{"norm": "layernorm", "positions": "learned", "lr": 0.000552, "weight_decay": 0.53, "warmup_steps": 598, "decay_fraction": 0.626, "final_lr_fraction": 0.0, "batch_tokens": [32768, 65536, 98304]}
MLP neurons of a small language model. Each row is named by its layer, matrix (up: input weights) and neuron, and shows model dimensions 176-303. Each number is 200 + 40 x the weight over its row's rms, rounded and kept within 0 to 999.
After each neuron's rows, "fires on" lists the tokens most often at its 100 highest values on Wikipedia text that the model never trained on; "fires in" lists the words (lower case) most often at its 100 highest values on Wikipedia text that the model never trained on.

L5.up140,211,155,196,182,142,225,138,210,179,187,243,137,178,130,163,202,201,129,203,145,249,233,154,264,209,92,115,233,154,112,246,171,185,219,229,235,243,255,251,137,159,153,157,224,224,181,214,224,167,226,123,245,211,175,200,132,180,239,180,257,162,180,156,107,197,235,163,230,248,158,217,253,144,249,197,155,208,153,188,142,153,202,184,232,243,188,178,189,221,225,280,192,174,205,245,194,209,163,189,204,203,156,199,192,199,269,200,182,215,219,229,188,181,134,167,160,220,206,214,169,217,234,158,162,202,215,148,185
fires on: " as", "Species", "ge", "as", " As", " species"
fires in: "as", "species", "associated"

L5.up234,218,200,257,204,161,239,203,180,216,183,224,134,228,151,208,196,172,255,230,137,168,180,178,273,202,200,262,293,157,174,227,277,213,189,229,273,220,220,226,158,229,213,226,247,229,170,226,179,227,221,200,269,146,183,218,235,151,143,203,234,152,153,99,200,189,231,257,257,175,202,237,166,216,184,213,214,215,200,303,195,199,168,229,151,220,209,123,187,163,252,149,199,140,231,176,253,228,233,248,158,165,175,210,245,234,173,133,217,200,150,135,250,163,188,210,172,222,219,238,202,183,164,153,204,209,159,186,179
fires on: " to", " from", " of", " into", " by", " as"
fires in: "to", "from", "of", "into", "by", "as"

L5.up743,143,215,180,206,156,160,260,193,265,146,270,191,267,166,178,230,195,192,105,174,247,170,235,254,201,270,224,178,243,209,169,177,216,185,216,216,161,254,247,148,167,237,216,167,225,235,200,285,265,178,220,248,235,171,205,186,213,174,191,213,229,171,168,200,140,187,219,141,181,158,150,150,230,134,207,262,121,232,178,160,160,212,210,216,204,193,203,194,197,203,145,169,104,215,231,287,181,170,202,282,135,150,225,158,207,205,190,215,241,179,142,241,195,234,204,248,229,177,198,166,213,215,206,220,214,144,171,192
fires on: " in", " during", " at", " after", "After", " before"
fires in: "in", "during", "after", "at", "before"

L5.up1027,187,190,211,154,173,219,228,290,272,204,212,182,180,168,191,229,201,138,154,193,239,204,149,227,217,245,241,197,191,241,202,278,186,72,182,228,181,204,183,165,190,163,210,120,269,225,138,166,199,180,262,188,209,87,146,187,153,212,226,235,199,177,155,216,237,206,136,170,121,173,207,158,248,277,159,148,188,285,206,186,180,205,117,217,151,183,179,141,135,267,148,198,164,194,179,218,259,134,148,204,248,194,196,197,205,206,161,122,203,185,178,132,190,178,210,208,216,172,236,209,262,218,189,234,145,113,243,179
fires on: " and"
fires in: "and"

L5.up848,188,169,244,279,212,219,238,299,229,210,176,156,197,235,165,254,193,114,247,196,165,197,175,209,139,224,226,180,174,240,276,224,249,265,255,246,142,214,114,187,161,214,181,237,164,245,246,145,187,231,199,216,239,190,224,294,114,257,189,230,185,144,250,157,198,162,197,174,194,192,216,178,263,258,216,205,152,186,295,129,124,218,214,137,163,139,179,148,194,253,240,217,198,188,245,209,185,151,216,185,176,188,211,137,249,201,250,137,187,188,219,251,187,207,252,267,215,246,172,201,188,193,149,161,152,198,224,204
fires on: " of", "c", "tic", "ial"
fires in: "of"

L5.up645,235,148,256,142,258,207,191,153,201,192,178,192,154,134,205,193,210,261,176,236,185,218,203,201,189,192,211,134,125,209,164,164,189,171,246,151,204,286,176,220,184,136,169,155,189,183,187,210,206,168,183,194,147,171,128,212,143,177,184,226,151,120,174,200,225,213,207,207,230,227,212,102,241,174,269,123,201,130,158,260,191,181,215,226,206,247,217,194,105,125,175,245,184,226,192,237,198,172,129,225,179,249,249,236,195,207,166,260,119,179,269,165,211,200,189,178,207,264,134,211,195,209,291,252,254,109,242,209
fires on: " South", " North", " Central", "n", "h", " East"
fires in: "north", "south", "central", "eastern", "southern", "western"

L5.up24,242,171,216,209,178,185,173,211,136,103,215,226,161,172,171,241,144,188,270,202,218,226,178,204,139,157,171,200,157,207,306,195,205,183,244,205,150,242,241,204,179,189,197,176,234,312,197,229,197,179,182,275,149,217,130,214,101,184,202,156,199,180,266,195,148,218,229,165,232,214,163,216,217,146,269,183,131,185,216,225,185,212,167,231,150,168,275,197,153,228,262,187,164,207,211,275,290,293,161,217,203,218,248,204,268,169,194,200,169,269,248,207,236,278,217,153,210,207,178,157,194,192,222,196,137,236,203,188
fires on: "On", " on", " until", " December", " January", " February"
fires in: "on", "until", "december", "january", "february", "since"

L5.up1330,189,180,180,206,193,150,165,186,218,183,196,206,278,229,251,204,131,168,240,187,244,214,183,225,174,198,140,222,173,235,226,147,162,216,200,288,205,213,211,159,182,222,238,200,252,189,202,246,156,176,136,228,191,200,129,193,176,170,186,251,246,136,96,199,219,209,213,161,220,185,210,165,157,247,180,201,116,253,211,167,80,204,197,199,232,185,161,224,255,234,235,208,180,259,161,206,178,270,237,253,199,195,254,172,271,167,223,162,185,164,259,242,134,138,133,242,204,145,245,213,182,204,156,171,202,211,181,275
fires on: " but", " as", "s", " though", " when"
fires in: "but", "as", "though", "when"

L5.up1004,194,255,215,219,170,283,218,183,238,197,219,230,144,186,169,245,184,195,139,243,233,211,229,165,225,215,84,178,148,241,262,265,157,234,230,265,159,205,188,197,171,205,193,135,155,187,194,166,236,268,243,184,200,158,210,205,200,262,202,260,157,100,180,175,192,214,219,178,180,217,180,160,127,247,213,199,181,122,126,207,190,185,173,183,141,115,134,174,145,201,192,189,245,261,228,171,212,289,215,252,188,157,202,179,289,215,246,116,115,234,206,194,229,123,190,189,195,245,194,239,226,224,196,231,174,108,281,183
fires on: " and", " of", "s", " the", " in"
fires in: "and", "of", "s", "the"

L5.up154,166,225,198,243,237,234,214,211,146,197,255,221,187,207,228,210,226,227,186,193,185,202,108,218,185,182,160,115,211,204,202,151,260,152,200,243,248,265,284,177,198,241,208,265,205,223,192,245,206,187,185,202,201,191,170,112,232,122,180,182,169,165,239,161,198,141,210,139,222,183,180,203,233,201,222,157,160,207,244,209,135,206,170,140,219,251,270,191,164,194,280,273,195,232,243,174,262,298,198,210,250,232,192,249,175,109,212,203,220,167,219,251,247,156,164,192,216,273,141,167,174,247,181,210,228,174,100,176
fires on: " September", "d", " March", " January", " July", " February"
fires in: "september", "march", "january", "july", "february", "may"

L5.up414,231,241,209,123,204,149,212,182,153,88,215,216,181,150,267,240,167,126,204,234,180,173,159,160,214,249,140,182,145,199,262,213,163,210,229,170,226,182,240,116,212,265,224,213,184,222,213,130,154,200,233,204,127,188,253,206,236,180,187,288,150,210,207,223,231,211,255,211,206,194,169,135,257,163,179,270,211,239,230,190,222,169,218,89,127,179,197,155,182,252,276,239,232,142,148,252,219,265,154,225,166,234,169,188,236,179,196,174,259,235,196,207,240,202,187,187,202,234,194,185,208,188,302,227,200,143,267,212
fires on: "y", "n", "ly", "th"
fires in: "they", "then", "with", "officially"

L5.up672,185,219,185,229,166,203,199,214,220,238,247,176,225,153,178,204,211,181,235,145,223,240,189,271,157,183,253,190,168,254,216,240,286,272,152,230,210,239,207,170,222,205,183,205,288,224,202,241,176,197,158,162,129,153,220,168,222,144,169,183,188,159,128,179,189,170,249,138,106,199,249,225,230,194,250,214,226,261,220,149,152,200,247,192,213,212,201,185,200,213,241,181,194,260,195,197,220,201,242,195,216,155,235,241,226,243,155,196,170,199,115,202,251,152,190,232,229,244,119,129,176,281,187,205,209,125,117,185
fires on: " as", " As", "es", "as"
fires in: "as", "votes"

L5.up73,157,103,213,177,162,220,179,184,188,190,225,153,186,189,199,200,146,180,275,166,172,131,161,217,204,200,129,136,163,214,246,233,173,171,226,214,242,184,242,228,209,216,279,201,247,229,233,154,156,262,177,182,244,166,201,191,212,205,226,229,200,85,193,239,213,179,162,161,238,171,281,110,234,190,171,153,230,223,278,266,148,167,219,181,135,185,203,196,131,208,215,173,197,186,205,238,239,144,224,203,173,213,192,180,175,188,208,215,260,210,199,176,257,238,194,214,235,181,188,164,202,173,211,227,203,184,254,181
fires on: " and", " which"
fires in: "and", "which"

L5.up191,196,266,195,196,237,192,205,213,243,171,198,168,302,186,215,209,176,231,141,172,249,151,135,228,155,117,182,173,141,254,198,148,204,255,200,210,241,273,245,162,204,211,237,169,247,98,218,207,203,183,160,181,186,202,158,219,197,214,173,255,221,155,164,192,169,200,171,158,230,221,133,213,156,203,215,214,180,229,231,268,187,154,171,210,260,242,163,204,197,283,229,229,238,232,178,207,244,158,120,201,205,211,221,179,223,192,219,198,135,204,116,273,164,166,213,230,214,192,194,222,242,153,181,141,193,226,120,218
fires on: " at", " At"
fires in: "at"

L5.up76,176,240,171,107,261,240,212,190,228,207,227,181,217,172,179,267,143,141,178,231,234,247,156,205,246,163,169,139,190,175,215,179,237,135,191,177,210,205,149,158,124,186,153,221,239,215,185,227,251,188,173,234,176,229,266,184,249,151,203,228,171,210,208,219,239,195,170,176,257,127,212,168,181,191,198,113,166,226,152,213,140,116,130,148,187,153,260,120,185,236,194,194,218,191,137,256,185,221,189,188,181,244,199,130,211,249,245,231,241,235,209,237,235,187,219,192,193,171,197,226,208,237,256,190,198,172,257,179
fires on: " so", " also", " most", "ly", " later", "n"
fires in: "most", "also", "later", "then", "source", "so"

L5.up693,138,132,234,178,177,211,246,198,253,189,229,157,218,141,236,163,80,216,222,231,176,195,259,146,152,190,140,216,183,182,233,205,125,164,116,271,210,213,232,158,222,145,190,192,222,180,242,192,151,235,197,160,223,231,194,233,230,203,214,265,195,169,263,216,161,200,194,194,210,183,206,173,201,206,271,160,126,227,262,225,174,187,138,242,253,208,200,137,175,264,190,207,224,237,143,186,171,158,232,205,236,157,171,187,246,216,182,251,174,164,195,234,226,139,126,134,230,211,188,200,195,156,165,257,97,165,211,205
fires on: " which", "d", " who", " that", " and", " the"
fires in: "which", "who", "that", "and", "the"

L5.up733,231,162,190,160,249,230,235,232,141,182,206,154,230,163,177,204,139,145,138,227,172,265,161,168,168,133,158,201,188,183,256,243,208,305,223,169,160,227,143,122,177,212,183,211,205,221,168,127,184,169,216,216,171,235,205,211,206,253,201,240,276,223,211,243,221,185,201,243,266,235,250,172,211,237,221,233,163,159,210,182,190,224,254,184,156,148,231,166,194,201,252,244,142,254,242,172,157,261,230,208,204,243,127,185,214,181,191,168,169,203,234,200,148,196,203,267,171,192,201,107,241,278,172,232,187,262,232,264
fires on: "F", " D", "W", " The", " Win", " A"
fires in: "df", "mf", "fw", "the", "win", "a"

L5.up207,241,214,195,148,211,214,133,184,226,155,211,151,188,170,260,208,142,232,240,170,226,241,201,202,192,155,267,159,179,171,245,250,173,163,235,207,194,232,152,207,170,181,177,178,185,234,260,178,162,222,120,181,249,169,158,204,233,232,194,203,210,166,135,212,159,181,230,105,155,239,295,91,194,180,236,159,91,142,221,265,199,144,135,206,120,191,152,136,148,179,221,210,148,267,227,204,233,204,238,160,193,259,186,135,239,150,237,171,194,233,191,184,222,141,207,247,213,183,268,232,191,224,208,212,143,177,189,194
fires on: " its", " which", "ne", " as", " that", "ol"
fires in: "its", "which", "that", "as"

L5.up1142,234,161,235,176,222,185,208,192,161,149,216,154,196,202,286,223,223,172,231,212,209,217,212,169,203,218,212,272,160,208,230,214,217,208,158,237,150,270,176,229,210,156,157,151,219,181,190,192,170,236,219,272,109,208,202,255,209,203,222,219,194,191,191,182,246,249,246,225,204,221,193,156,208,163,208,167,225,144,119,185,177,210,230,218,112,169,151,126,221,195,225,181,169,169,206,197,215,231,131,238,198,241,173,225,188,179,218,261,131,174,218,285,190,223,184,225,210,236,183,166,210,223,252,189,206,193,166,207
fires on: " is", " was"
fires in: "is", "was"